{"num_attention_heads": 8, "norm": "layernorm", "norm_eps": 1e-05, "qk_norm": false, "attn_scale": 0.177, "init_std_up": 0.0142, "lr_mult_qkv": 0.7, "beta1": 0.9, "max_grad_norm": 1.0, "decay_fraction": 0.287, "max_seq_len": 1024, "max_steps": 8939, "dataset": "wikipedia_en"}
MLP neurons of a small language model. Each row is named by its layer, matrix (up: input weights) and neuron, and shows model dimensions 128-255. Each number is 128 + 24 x the weight over its row's rms, rounded and kept within 0 to 255. Numbers have three digits each.
A block is one neuron, or neurons of one layer that tend to fire together. After each block is what it responds to, as a language model described it from the Wikipedia text at the highest values.

L6.up84:112134115140149131147123126082174126135082113140164069140157127149138132124153133123130154167121123110157087147147146090129136140124080141120118107138162107125148120139128142122171121113177137145133173134123116122127134137159148146124148143086132120099124145178061127108179086112133104108108113115140132144098127121116145163126121169072192119124076141112118131127128140140108132136123
L6.up155:094132156116090105097075110149152131125115133103106102097108131145118114095188100097154126117141152154144163140085156111154136160143128101132134114099165146131107124125158096147141130096145134125136100119101137155104121163121087153152135142107121115115120168126132083089150116120110136127120090175133150122096141129126151184152094153142119126137120113124162111101089080126155112116158
L6.up332:137112132168182134116130151124120105123139142148131131121146146117122123144173089154129070128121129110093130083123108140143140160136145071125116161176074118136104115146152117154111137113121151144117128153096140141112129116129155116101120141094091127148122096108127140127101128090126111186163089107139098125109104161093108120134143157088161090140170139101132140136137137123140133206105
L6.up806:158095104150167137146122133135127113160114116104112131115107125121131102152149041142165091133089113097111133112124155150141103124126133110092122146100106139109115100129160128154189115116097114115128127150127157135132108124112111178133104133141135130154151102139102118090104131112171105132163129113127107125121156174107147138114147159113157104124125206131122101158124076117159112227107
Clause-opening who/that

L5.up49:132156135152135111145120152125146134111115181149131122056115076157104141113153155114099149111144120164121129146117127157148115112120096162156124156181176107135117121132118120124153148143108118192148169104137141118200096084195132132123129120112161148089135083100145137128119112169140116059113148131141141137130107104166137101114105151142132098110163127120074137172123118138124164113083
L5.up73:142136151144118101149157125142145109112155104177136148115069141113102145103180174118152147123135126160141101131117144120146147158114104122131060126148106145132095131082096131123175125151103139113127158185161116096197162116113124120120134103121129139087132132102108117140088136137111118133156109145143112165133129122087109093113152153125090129097137104122142100144121125092122130131110
L5.up226:150141104158107108168114118137112133117133134127151151122165119139171106138143143112126127140100134150150136149122172158133182111078073091168119120111166113126148097107125131124143127130105128119109154106133134133106142158125144153188160107125114113098141112152066104159128099108102106136146164121092153139106129128160110124148138113138170133164111120111122135140126185197124123107108
L5.up260:170138138127130120116126141136166141117161124148151129103121094164146115113143161107115144128114149172103123151078105103174160124125090153113143155091126139143055121112117131129154127106137117122142155140120117136193103104147140102133120149116138127116108128134118116097075137114132136124163140087122161119150104119168142139097116153167110153135099121115139132129137161141126133136061
L5.up261:113184147147165131110121114131102166146113115152096140112156116115144096113144143077117150124140108148161127134091144118130143137099085134158103123097155131129124100117117122121162141137137086119068112155160110127100103152107129123123176141127068101113156105140145114160099137130122137124127169141106186088104123123115098133138105146129130198135140120113116124120151165166109149114122
L5.up350:118164101144166130154171111152145127123163148134141158068143108125150173108145156122126187138123135138150111144123143138142146114106068161119108126114155079131134112120083128136149139161115150177098156127099123111153098156122156169164168122126110108097143083129122150099125140122130129114119147095142167131075151120143147121126135125112143127126145129114116154147107130163133146100108
L5.up375:131139153100171083117153106146158131152136135133141128110153078192116117143135119082085161120128135144109087146124101112122106135108127133153141147133154123141077123111135124116119157076083139158133148112136143087140135127158144158132132163092138116133134117117119115119134106085141109121143133098123167130102109105182119131125147151144160141135124130110086144142164181136120140116085
L5.up488:155156127181134077159147149148156124150148147159146119098174170125131153110181146135119145115165138172167125143098153121091142112112082117140100122128143129106092099131136130135133157145082163111097133107105122099131126165151110125189141123133110115098120115128103150103115127116122109127139144127108169159135128137132103145138161144113140172135144122112078140100169158150102154102085
L5.up555:165141127146164128121113059179121148135128129144133169090133135118150122137191120121099118146156126109122118134138065145121104102107111149129119126120103098156106117104104131144131126124124132125123151092118149149171069170134163143204144117116105115098176137115106128143088163127110122164162145091106152138106136110141143162103098124176158175129140112129074140180094114143142165070111
L5.up709:162172083116124099124168132167160135145137148155136136111140137146119119097140114133137147133092136197128123142093131089142130132152131146112129124143099124138094122126097132130123137114134158132146154115139146071136101109092125125132117114116118131103094106089125098122117126103144110123147169067147123140145105089101145140081143154131136161161189134116123154155117168141191168095095
L5.up738:150155162133153084118144124147159171145131123164148153115169111159168101130131097119100129143105137160133113141116124092143160132107114166116110119148136101159112120122110126121154174148110132139142157130128181102128106114111131138143139120125128118075124108072109075117106138108150112105155119102111161103105105113185137123115140105170158153130149124126094144167120151147128153098125
L5.up840:101165128139153159148145141157143150135155128155116142118137095107127117137108142094110151128123125150177111138125136151141168140104051159161110116091150119119103106108104124121173156117120146151076120123143119128109145169137107175177150122119089108094158138125143097137115133132094121114148154106081117134117104118183109119107123107163170153134126118110164156137117157164158126088136
L5.up892:162164137147158075143146123131144155159125128159160144116150119162152070135122123115118126125133120150132083140118101140146120134104108129151131097098145067149112118134110121129162176101081133165147145107117139104127112168186137129143152132122127104101163107115119094116100122102135118106148129124125175089087117118194122102127135136163175144129110123125091136154125149164101147091104
L5.up903:158136142143131085133149126156153147167137083122173161095164096162134130147129116103083124155113144143155122153128146132127189132126098139151127132130119138130132124123122126117118155128106120147124142120155199087119140130138127160137118130093134146116137104119144119143131104115125114119115165081121137123113081118142139158096145109166159130126134127109117137150151151109134160114108
L5.up929:120148126112157078110148134126135128141123131159155169080114089175095138123142170089114118120145137111130131146113107164136113131110084160147112110087111103144085123114116123108128145077129135181142157158139132122177118109165130169175140136090132115104158118115149148119095134129123098108140161077093169102094114107131128125109136150167145150091131117117058173151141152140136137122101
L5.up984:150115120145157162140117096149124158139139090172154093114144060165168121136145189108090137142136103146121112150094104151169088133107087153136132148109167064139117114120132111128109150090151107112132129092135090150120154176166140138134146132104132114093137114125090121129115102119143105100152142077085140144079134116174134127129098119162176125128155147121112164155114148132102104107082
Ends of digit strings

L4.up1004:126149125150153126146109120154185158136133126141125139104149113147116129111128178107128160114141137144138155134106118123157130142099082148099099139108136132110092110104098138126168161143130139105069113147160129086128124174164133155166150131136116124085148141139116133115106157124128126151158160101117149153125142140160114136108142103115128161175174137120130133119128141127137137082095
Number-completing final tokens

L6.up64:135147145097142128110129086125099140090101124139165134141148110126108193140100183122132136149101158137166170137134144139102109110157134136132131091049147120113167139122104152097141134143127142125114133142139100109136113151118142096118132113145154109138125112098112129095169121111123172109079090110204116129143102097144123116114120143175092153103151133142145129164151161099165143127123
L6.up216:048125132079090104115098102136146151117100092110138119116155146151111162153117166117118143112142165127158127116129160088145169110156129103139137068144147103115090147126132153128092166118132157165157131152151099133155113141130138090103127157124144075122113141119142139129144125123105127112085107139128149135108088103157118132149119143162089141132149090096150118106087123148117138089143
L6.up394:182149107154138117142141127108133145101105090123137120135127192110123177130130115129126158112130135127114185108123050129108101105137161134131097131093120138104123100090127101167119185144138133121127106136126099121142091116128160113100127101129105113110130096107109138138134104119099108154105084129120101134142097100133111142118105131145135121127128081149119132140144175151077097142118
L6.up706:114112160114141111148119085135103139133072120150166132153143133139117162127115179125147179130107147130147162102127121139156124124151154079130124127128150124095155110098159115077164147126133142112133109141139089130143088124110129117139103134121144092112122134120116150136133120123127085091078107056198121138108136103153131120164103149131111161114146101121163147114094136129128146107125
Participles and sport nouns

L4.up26:148105146183167138113135119109087111129104088117121131100127160128118112141154058186095128156115137085148161134115205097154140131116150129147067144111135101140155144147162134154139151099119141158131153120138136071095097139117090109151082157112089091148098177114119160138136149146144124163134127140112121137131136165160125130128123137148144089121147159156150117112151149132105157137148
Relative who, from, about

L4.up773:187154134102112122129118099094129134113128121110080102088107117104114121132121064098164067139117143117165115135097126109132107130136095126130085146123162133125148120131103083142121146131132145160127103106127157114127142166103149096148125121106167108103087136109104064114095133094158127150124129173128150119116114158112114136149131151080139103152136112153135122151139154122102160109086
Word-initial fragments, phrase openers

L5.up15:152092105129132129114129157162121126154113095135154123124115113124116128134142121138083172104082133116136142112124086191106101109135141148116132112098120164115140109137158191202144130131123142123152145166141105147129093123124164130074096111155080153121101153126100178118092148144140126153140120115173125125120148125127081168164129121135132141131130107128107098120128102133154112177120
L5.up295:110143103137143131105148146128107145154086108148119124147132157120127139131143099122153174143173136135080132113149153103116087145103146119110151098108114144108144102118149194162139129134123126122121127136149118108156100115130148130093117119146121156113117134147139147143119140158110124165170120096153135112108193147133119111129085113154126127110146096185115111105131114110129094148105
L5.up381:100093093105148107115133154134111118188115155140134102144126136128118139155139209113096175092115118157086134112130122136101117169147149124135112120152099121107133105089136076135120125131150166129156126104136136118136093101146141121114104104141125116136109173154142133174131145143138132144100144096164126140117148147135117093144127116130119151130157185141141122094146128132157113136140
L5.up405:160102150127135124127110161166170110144085091137146117126120134132127144106157106089125124104105163115146143127075108141119111087149132160146133174147124149097153123139162052147115150140126114120121129120145105125103148098110132116110086110139064114119136137130126121128136145151170114141163138134117154130123125132130103119161134160136123099140116162151114109099070125174135112118130
L5.up415:110082119157139135112103127128118117165110142156169148105117127138108099121112154171086133106073121118100108136145039137125103146122169067112123166111098103096127133120120071154130111160143141131119150149149118108115127116118124142115117147146144122140077120116123186121125112164135102084157088136164120151131161146133120129172115156116131146117145139129138115096094154100141131161122
L5.up520:099083116107170125114118138160123130119139095154127096148128086138124103175152117146128155113117095139101175108116194134125130152134151141142140082151094130140086114138119079109166149097132113143143134148142137163122147106153134118110109125149127131161110153129124141163125137147104125174133114118155155121129133164114115125143158129168138109154128137153126128116117079141123118109103
L5.up554:145111174144129140123111152151124144148129134135164103122128129138121152122145092162126168098138125105144137126127169131105128098145180112124113118120139157123137108145113157177150175127145114111105132141136136158108125125155159121110174111130092146102097153157126157133118135129151152177146122140179120145120159138103122189175109132096140132141168149130126128106107122111160099162099
L5.up667:083102164167157094126113120129107140157123117134114094133132117102100150161141092175129175132097132123122112129141145144129113119124143079140117104120110161096157125115146171095160160120122130115166118109126143120156139119123134144092090114122143213100142158133140123069163130108122121168135133120166130132117162118113117092129153139124142145139172118141111150111131084139151138134110
L5.up706:145070098135149172144137142111081126162104091117132148101129106137088097138117046151062125149113093091126162138114128125153118089126156149129112158123145104109137134130135147166170139121157130182131121177136127126126137124097127103120102134129099162143111151086081124156096169117096154121163101127150122132145108147140119119131144159121121102116133137122139134142127126152136133161110
L5.up717:138151123135147090102130152108135129083082115132131124110138132126152127121133126127151149078140104136119115115156110119136122131141177131118070111144126138137110127130094138161097166138138121098114129114143146148140071134123153148104139106127138121132098139128120135096098137121139117155093130133193132148153161120119101137130095121127134166140156086145137121137138129109139099161088
L5.up795:119089093149118114075105151131142111119128117113103142132117150163119098103132170108114128075124124162061148118129094127105087137146146154086102127128136136139167123153160143129134100155138141152148148154119112145146135146122112144113105136117103079116092171111103108153118130167138118139140123089139128129130180162131078126149108119130145123132121092164142117103151089142135104149124
L5.up876:128120126119121091115122145136131114114138141153146122110159108142159125172084139125119108116080122119121113110126084151117119144133099122161142109132098116095106120117120155070094105121137145115093122153124140140112128130144189099121087130115138134112125084128116160136132127142132119113161107143135126124120115127129095160145166128156138151167151029154106118106105113114129159153102
L5.up961:153156110102115147078132119128132143120101133166176146120164146118122159111127111117157175087139140099086130108134128113097078106117153142091100093081170145117194117156130197167143164173141131107152138182138133160138109148143158105095125120149115162121103096148123140129112084127101115155135100152132130125136128131138104147132112135097091151130125101145123140148133136118147119164094
L5.up971:096071131138183118155144152116106118168087110141124123116108095116114090160142168106090150099122076161101156118109124140118128182156169131141123145180084091146125124084131086158125087127165142151166125131115144127117126111140127167121096134122144136156099169098127128136096161152147102135157133092159143137138148164128105145134110120145126124143091162150123112113137110133153140139142
L5.up1009:123130158116146119104113147144127143170107143151137104163106133097116135079164179117129168120072133122121141113111109159121106153143123111123127124145146150118135121118116000083130111123156159118132130120129135141114151110115103119134114101144142171120120153129113118096141185147115140125136125119169132141135125100121122112167125138095129145116151146157142130134154142133139114123144
L5.up1014:106092125153140088088110105142128122153131150161135110146131090137086092079164142167130156098076145109088118152157129123141113114112119078125157149117119127109149125144137218182131122134130132137135151130120130127128114125116113123116083134148144137109072157148118179162159143142145109150162097115170109115115138135138111103153159166125119138139181137143126150115115103116139119118133
Item after comma

L5.up50:083168160140136091150110152127138143131097119147103071125105120134138121165115119162189130114114137123140122117116150144119131123132141111140168125116094139126117108079093083097119138113101112094170135100145175136103131120156140122108152111140169164134132096140136181087157140149134135185092124138141114124137119086125135108155098101149115172135138115144106158105105121114151108123146
L5.up102:120095148169131139139144106113084122169105156102122123127132114141125149129138087165134147146116154105156090126174153127089167099105153131119118136087110152103141128104134091099101115133100135115158140113113148091131111147124137135129149139121186122120118092164163152132163156121156125164120154117150079088143121149138117110113091096116136145114178142157121125117154129106143119136151
L5.up114:128165112171143092149137164112108111136116135122129137089122136124133144159113091161161098167161171126134098108130077154135105148082151133115115130105110113130141114100123066126131161129085121122145120106124143101145112110118128121136130098139140155151129069101123113124132107105141127141088102140086101128128107134135135092075128152099128130123139153141119151135119111130134123132144
L5.up125:157099144154101122102140152111120141150123152121131111121118127111132120108166108191128173126084118091150113115162153122113139120088138114129136139103131182111139108146155155175117140109119141067113122107119149119115085135134122123115123118121147192084127093182130135094132118098159175200143119121132098097095148105111111151135138124092138164134142176156114156124144106116149088168151
L5.up134:105125100172127102131154129114120096136131128103128141133166086148109167156120181134067125136135158119135097124148066137135107103104124132121125134142124099046115130117130065102102146132125154161147135116125108086146107139108111112143081158145117082106122140109116147184100120122148096097138124116135116128135114128156137066114146118147116124126152135121134086094117121105108136131159
L5.up215:105146142137089151121162111098092121158123145122135138115149162152116160121130077155085140184115171126163120110143091114116122122116128118149158154087129119108128125121146255094135118121097121140107127122129121071145113124129105120151166151131133079123155129139141119173159121114123125122116132159123101133108106118160159102124116153117126111101198145108124126140107151117116140103147
L5.up235:089089116193133084127140113122082092147091127122115107101121123180093109149103121128109101139121139146113131124140123122136112136130151129144133163124114135111137127083121100098140116094123114134156132104120143086165134146117117151134097144131176093153117132113150166148126110090151110134113100107149102138107144151151125066099146153173105128135145101110148134125127130122163151103157
L5.up276:155155145146143094090136170110124125164074118125130114124118132159137137149159128179132187124081169128104111093122160129116114143116142122145139150134117117115105102112165173064099189124102135142124133111137090114140083123103102116120127148147110072128091133148123112138145116167151115170122104126131173150106141133153156155127130159139124131161168175154147085112128152110102096157120
L5.up335:093120126173108123118119095108097123123123146116147109128124113131105150137124084164154154157123147120149098128160128140117140096099128141153170128114086179113144120110138102140132132104113108088148132130111167101140081158116143124119150124125146127113136130154143144152157120073151145218100172127196089119119121103118115089119111122146124127145177108152114149138151102147150115103119
L5.up362:097080132141109102115126111149123120154132131121106105137138094130127133111143141135076165114159116137135119123110117162139131147129154110146095130149115122128133131122128049193104143166108130151114146104109121115129137114100110104110087120106151145106057124121097131142130161140136122179140105087180133102116161155135129094143137135092122124141134124166154133090116101114150143119128
L5.up499:117124132153109113099101128088124133157122145105108096089115157131111138117129109157118125136111172095137106137134141098150124128133163092116118165116131148119126126120121103118113120126105106133133137065113148111133172139127114124129142121138182119126109083142137146093108134104154169155105074150142101113113131107117145120145121130090137141119168173110136151094109120098147128127158
L5.up625:116073091186148113127137126112116108176103097075104120126106100114108157098142148168142167117111133112150169144134164131134116122156198113088079150080094173141147125123162008118165129121122116125167117121134140117129127126135115162146132128142133086156141092125133136114121115145165143087137130126159113114127162134143124129091067110113108127133151170154109119112121129123140127158148
L5.up654:149143104145087115151174164098125128141138141090097145122129158128142135135124097145094149152138125124129143117149090103108158115136147130123112164125132109129095125118140108146102143136126136165144105096110109130097141105138120123140133129130134101111130058164119125177143145172140102129127165112067073091130161156144164126142073121094122135108144136160111109081119161108102108115159
L5.up830:120078124152112160127133148120121102173119127112165160128138159141118124120099088157124169141187114136113148128152120132107124085119181141108125145093136130124114131114159092169122124162155140114144134143135145132143126139124138150107141134125104108116097134130149128181143126151123098165155133131156116127160158168140130138144066111113148135111152084137128120099116144108164075172126
L5.up849:126088136141130156136149119106057114145158152141168121131142117099139104136120080226123156143107146086125111118160102113152149128089149096145121162114103121102121112119116141152152150074129113118118130119101143089112132100120131128126125135116147143110113134136143142135153113109157167154123104140115092104135118158109157066131128180124167122110200149166105137133109155112136116116125
L5.up951:082103156139125128128116156143102132129143144151092104142146133156130108132095109149116122114158141131148112128130167130147128115116151128176118109175126121148113133120159069083111114130124137153116120107125144116129205139143074096132132142097162157122109152126160171139165160128098120153153113106144104131138109094134149082151140124143139115130209112149148148088079099138154130102154
Clause links and place nouns

L6.up109:106118124093139141154102149155139154152097135127159120147110058136143138132133136136178176121137134112164112148127123132128138162101153123120135101105101116148110094112143099144165089083122112085119114135162146123133103128159138170147167128120155109146113128150131150112088127126143153148121117116167123105131157138080100142118099139150159127110159102158114119152112072120153105146108
L6.up660:097068113103172142129094118139097132120153130135170162160118039091149147106126152161147106107119137124184154142126096167168146134122107107168124115117097119122116139131131103111143094106115143118099124135121188118125144128107085143172123148122125135139110151108133141098119123134177109092144134134157132109146124130113138101112127139123157133117149184123156105140121133124130152157123
L6.up723:115100145166170125134100145144144109153095106108139150138118096140094118159135102157190133100137136135106142136093159112129127129117132141121150121096098144149074116133155128136163112124094099135162108124133157103149127130177129161137167112163130100150153104130133097133143095122113102145154129113130158115151179134105163159113100133150148112137109058140086102158123127104155101131127
L6.up891:126168155121122119137099161158134128105125143127155126163105099106183134101148161118137133097148135178137127139126100157142111190136125148118113115153116097110084113147091114134137120133157135102126127107103144118120100124136122151185146119123126113110137136131139151097154168149156161134133127139143150098152175157125157123150098133160129161120163100113121080115100114107116141132132
Such / there function words

L4.up689:169136117148144154127093145140118098125141125136151116145108147138118143140139100118114139125119106143086149135157097143128090088188157126094120133074113186108172131104136121154163129113137145101135127116106160125128137118144175122131154137130155085130098107091142163136168121109113121141104138140141112112156128153123120160142100130099149100102183075131149134112121111125120110160096
Coordinated continuations, mixed

L5.up23:109140141103134107147155148122138124112153130127100129131132122153163111137073123096154105122147155133133114121176116113145142147104113140111166102138114128122083113096129024101105102112129115123124132120121145152127116119125196137139174114140172124123143102155163124103104120145148167092117123150096128113120122149105124152135113061175144158157081047135101106143132113113129112108106
L5.up38:130114138124170136123127148115129142117145133086093133134121162156120146118128160131110145133100143132118129139110148111133094110120135117142104130118149145101092128113162068121167148148128106154140098075150143078179139132108087132133129145137144075107163172136137101161125089140145107110101142119102130121147176062116163063119133119147156127127133170126134141151152164131081152111127
L5.up55:182148101093122149111147138138113146109114166132145117121137160119111110126114086104160109118153115141091091128114140118156097148124125143142099116115164144146144136138152186100154137139148136104114105138101143122146096140105165145118138122100119132100094135116114130122116111126099112137103133142136118147121122144112130137108152140103161129131172128133143145152161167132143117143098
L5.up208:124125135111113100095148126101142135129149130137085106113135113135110140124113088155137091117087160124068105125132101119133079145162112112136105174135125117139139127140132086165095089159115130125115133120114127153106127129084110100129100153117090096116071090136115136123130117172118122121142120158159151119116136120131124141181179152095156113158111167125140134105121099121113135100148
L5.up229:116121135164157127127124120130117122102112126162178143146134090105122109151135154168147210117113144116130127119125101105110125122084152167137115082090091150129157113119162113180139150092119136103174127158144156084154118120111145126118088118123166121125128145091135135143155109115120149141105128158105143127146122132125105070096159146145134115159193091157101136137096112154127128129111
L5.up237:154123128105110123130142112109147134145139167137127129135148129120130148115142107148143174125148134111133084132164137096121118146117155144118087141106125139100129125150142188145092135180131124122111130099101135134128101113109137100110152116103159117080113109193142099134148102164129155163144162142130137106104175133137156134136124101099126148151101155129117139127149118126120075097106
L5.up245:165110085123132104142122129115131096130126105120128122111128119098128144148113123152134150122114139137127120128144115111161109113150172148083058102087137163119118123118156000079111153134124155165177131110132134120142132122102143132129104110125149141127136102123151097081115125146129154073111092170103122123152155119127129121097137094146133153120090153132132099126113119146133105158134
L5.up303:117162110093112105130132150095173154117143106129108109101106128129145107148117108149173165136072158143119154125113124095143130145157132140143117088119120124147074116093140079079117115125098112121133137120154118139120142117137114124128153124107200093124162102152123111050136107151106163116118108176082175126110165116113119139103140132162132135154115085155099119132121087142097121127115
L5.up324:174151121101122108117139160101156111094151129123113129114127100112125134119128161127153132098105123126123091128155098130163081143146134133099087119114171132116129128148127132097095147173140155110132133123119127137126107131082144111116109126105120118075120117130120106093124114161112131099111115174094143113120125115134144136147177120118143170168100133130119121117137114114116106129106
L5.up378:091117125135179137165125141123126127129139124121125139134110133176122092138112150164172155156107117151111172136109092123118120129101172152120143125104103143167078120091124040102176123092119094103139127133157143122138128119156114161138153118114158121129152146119142113106147088117117143132104128134121140142137158135118145126108106139183146117140096055135122138136124116143123108084121
L5.up423:160102101098144146108135145132110108158174126137112134132146156129122137120122147108159156101097135156080133110145115116141090149135131122111071102116138127123134121112186040152133156164149149138152122101121143115162131128058115138150121130110103121127064154112153096150106088151134100077130128144137150126137141139135145094139123118084171128127153154148172107139145150130098128142100
L5.up429:128086139152166149142112106132074106152128141115151127151116085127152105143129089183157121154139147111146097141143141145120151140076148135147146154087085139123122119122134180137138132126101101117125140116112152087156116117110134137135113134148152103125128139152150137146158131132204110175119168092148089098139148167121132066102104155146149133109178175151105128128132135103158098101113
L5.up449:155137135120098116159160126129114125147110112140073136094131159154109078147089125123093083120080153140119130120138101118143133126147147167118103135123179102114091116114178135115128086146131140155142109154118092134114119110112129118122161128131159114120153111116141133139127117169078132077118141111071099134124119103140170151128158111111141134120119136124105128131123115115135094110163
L5.up487:112158136104155087110147168121132144106150144109107093144142140148152098131084191107195090107115170141132126148135132116113104175123117152119115104096106120137089122109140063081110096094123115100133113141142164152139163132154176140114173143136139103123125105135160165140175120173101138076130148168094146126131146162120149113082133094159139155144144073136112122138135115105097116086138
L5.up575:136113117103127110084084133098112136105119109121105137115138095141128082141154056140156116137101139121128120115143133084107108133135119140148088142110155095116102131163130134139088135143119145146117130118105151122157164150046134107132094145108154150135080137102121091116136145148112140128115123147105140127158118140145133106147148149136147119127179156121182141137104088129135142126113
L5.up752:139140130125144125098119175103148142087139107142142124125124150114148123160117165105149137072139126128098120124141140128079081146124180140105053097119119147111150122102119083147137169158147139100170112123156145132158137113151135143099127145119129099106130114110140112082159088120117127124126104187073164125132149142125119143093111113123108141159132105155123106122142150137116124154131
Existential "there"

L6.up446:104169155145145093112118148130147127103175142161130127095156125140115146118177152105134116144147141128132137141126168163161142144111096157125130176133145137119118072112125152110123147109119120131088135125109123086136166162141102125143123123138083143102124112152105126145105140131126118145115145107115186162117115135119121162164127112097123131153143140097088127105114163147115172105098
L6.up730:128139137152157110134140138156116165141132073192119144097134107121142135148163136104088082113118117127139105160118162137179151157109056140183146130112154106138130111112115137118147134137149111123117105128156127080102127158101099100159140131118162145125104091131137088128125116125104098102115150092095127135097139138159111135153099090146165151161115102110094122148070128156105104091070
L6.up747:128182124122136135134125124153164104146130134164161156086132120150100157095182144162120115164118165163112121156113150132158138088100086167115125116098132119157104098133140137117135127123153149151103138104138132129166118109135148165140140120119129148067097085116104139115121111119125136097135169102116124175142121109122125160088122117089133146169153138094107160123124167117106136095086
L6.up936:133124151145129118127132116142148145170159146122121133116153128118155132108105161103134108105112130144167129139122158123165150143067074116120099131125156109119112080108142133129130142126093139114084140115127134107096161152122107114153115118165053105076128099137093098097131149132102112144131175129150153162103138157178109160172123125120140158140151141104127137128140146186121153102107
Final digit of numbers